config = dict(
    head_dim=32,
    init_std_o=0.00452,
    lr_head=0.00598,
)
MLP neurons of a small language model. Each row is named by its layer, matrix (up: input weights) and neuron, and shows model dimensions 0-191. Each number is 500 + 40 x the weight over its row's rms, rounded and kept within 0 to 999. Numbers have three digits each.
After each neuron's rows, "fires in" lists the words (lower case) most often at its 100 highest values on Wikipedia text that the model never trained on.

L2.up206:471483491514530530528506522480447517473447495414455547428506526435484459544445452475509587468551459523506411496520485533478469507546563480463494489576506469523558510498412443464570461442489525489589474508521495477500457519484473433501492525455527427537504490526539460499558553516527571513536532468566552497557421529495536516502556515545512518492454436532461489440523500480547464461484503490517507515503513533501501581508578572512540436506557505581519465588511478531512478463589455437507487453484492533485562474508518418493563494501468518531534593473483488516454571470495546541
fires in: "is", "name", "located", "born", "information"

L2.up532:545484464502448502579623498522490510528517525477494523518463475448520505454469515545474462502497576549508452514514501421469386451499465463427478489494538510521446488552559503521493494540569510466532517463558463540478527464489507468520510534492492509485433455454524498471462606528483528477486514509492497536463547515500513453445504458546576430471489527510455476521461479528561499446476527502503509492568481514483469472511467536449439459494514528528474517548523436552514472500510430486505462540458473513506565432444522524471630471551418569507553532471554458494385525483491462585
fires in: "local", "age", "early", "those", "century", "southern"

L10.up684:523537478484451555486485496495473514518533527461516525467474522478597411498515433457500538445565515497476509457509497483456448525503507533439459479475430482480429520526444584485442479466535534496516471555468514545462441465485461459508470487521526537453517547499479503423539441505425525515434483445549425451495459503442507410497466463595466516482565441521475548504469511455517465504514447473517546597494459541540530507576497504447571498507532469489539504525486467509477481480484449518513525514421468556468487496614523491425562485552509577528533538500522476556485525589475527537
fires in: "where", "when", "then", "until", "after", "near"

L9.up317:474459432483497505528514451494477515532547554488532564476531509495499459496532460453500603442535492492511552445480482511502503438478525565501501461607436505505474521472519476552533520497533540528494489529475545564466529504438433458525572499470476491540487406540477529411497535497488614514487470457472480434447436478498550420487486446526516515510606498497547515473456415513555523498481462523473446510520466539478551471578495517570541530538417502478583473567510431514482515510555472454542518480489498564535486505512521476482478533554453523570477517537468535508572525435480472517
fires in: "or", "and", "s", "a", "in"

L2.up97:469588469541459487477517483487514500482492509511496494570490440426535513588516492493498555503546478554526480491502530498543436495504532575497483538519439468520550482555542497530555403459473471479525480528533493481491512571520516429491617480530494500476555497592466520493467516519421599513499493484559514443506469490510601481487498521550464427499481493449488519480448461475593418467457450530522506520466483445485532514575518509468533464540578459526455474511574501446473510482550509381488496418462524502480520461494472496434504494474554552521567488495456523540484494454520531458
fires in: "city", "make", "japanese", "state", "release"

L2.up543:473508488434541465445499531467493534520438504536488467562504504534511548504448547553464510471515539550520484525512474475499450484493606549551458496434553527518563493491470534473572417514518536478467536463512459500527514521527536484535525469461494485529565543532486468509497448507411546492521567551564578446554526462561477498466479552520421454549495502501464511534514481466514507476504463477445562490494428429455480510476602480533544430493578458506513515471474472451528546484537503500432486443412419514542473560472563472425439505540524481556508548528498425546442511526534511470
fires in: "university", "place", "area", "team", "population"

L2.up479:516525527478526489471510497470451487488508605459575504524482493489545481535488502570469539593512461534520503423547465497525524483462502474460499523480570550461568498504516507526479424451488520389551480416452505533547541443567436412525511517504518507515474495505493458558457506453465580540485536425462455544492467514453483504487585536524558574504482541510472477560445469468465499518501451500517549525460551538457403442504545528536479461554458483536517495502534547470480497499514502484484468442492457554450546389484502470513482502541465468544512480504436491515573568463440506547
fires in: "the", "to", "at", "team", "and", "united"

L11.up744:543413483478505547505476470485450560592555512511453547484566571506551510457487507568531540560511501541491478476476464455391490518475491553466512486585505498456506511638468491515454505483509513537504507524537478407438390541488506472473525534470529484460411436509452554459468476512509556508544483573547492476495538459482575493502550494536428439481516460463532446471506503415435535532494507544506485470470516497504540520544512545488470475493463533489538412527519543501571503400486487508534422465505485504510486556520455479525487455513505509530493518509493487476483589522539526486
fires in: "to", "anandavally"

L9.up144:541438476541474497567502507501471521485527585534497488464383516453499490504469499463485467564471490549482543552478531569434500426531483583511490449531483490534533468532496546495555493506512430518510441479498492529496494514554455469526590507474511455503436510524543561436529508511488574497456472516568441426472570478536526524535475540467504508446528504448511587475519541514570442480441543434567506524502477528543486426519475566470554407475478516501546453555500490442493486504582482469535513560458547477563496441468482488403554487458538572517507513508480482451475481502526523515
fires in: "on", "written", "held", "led"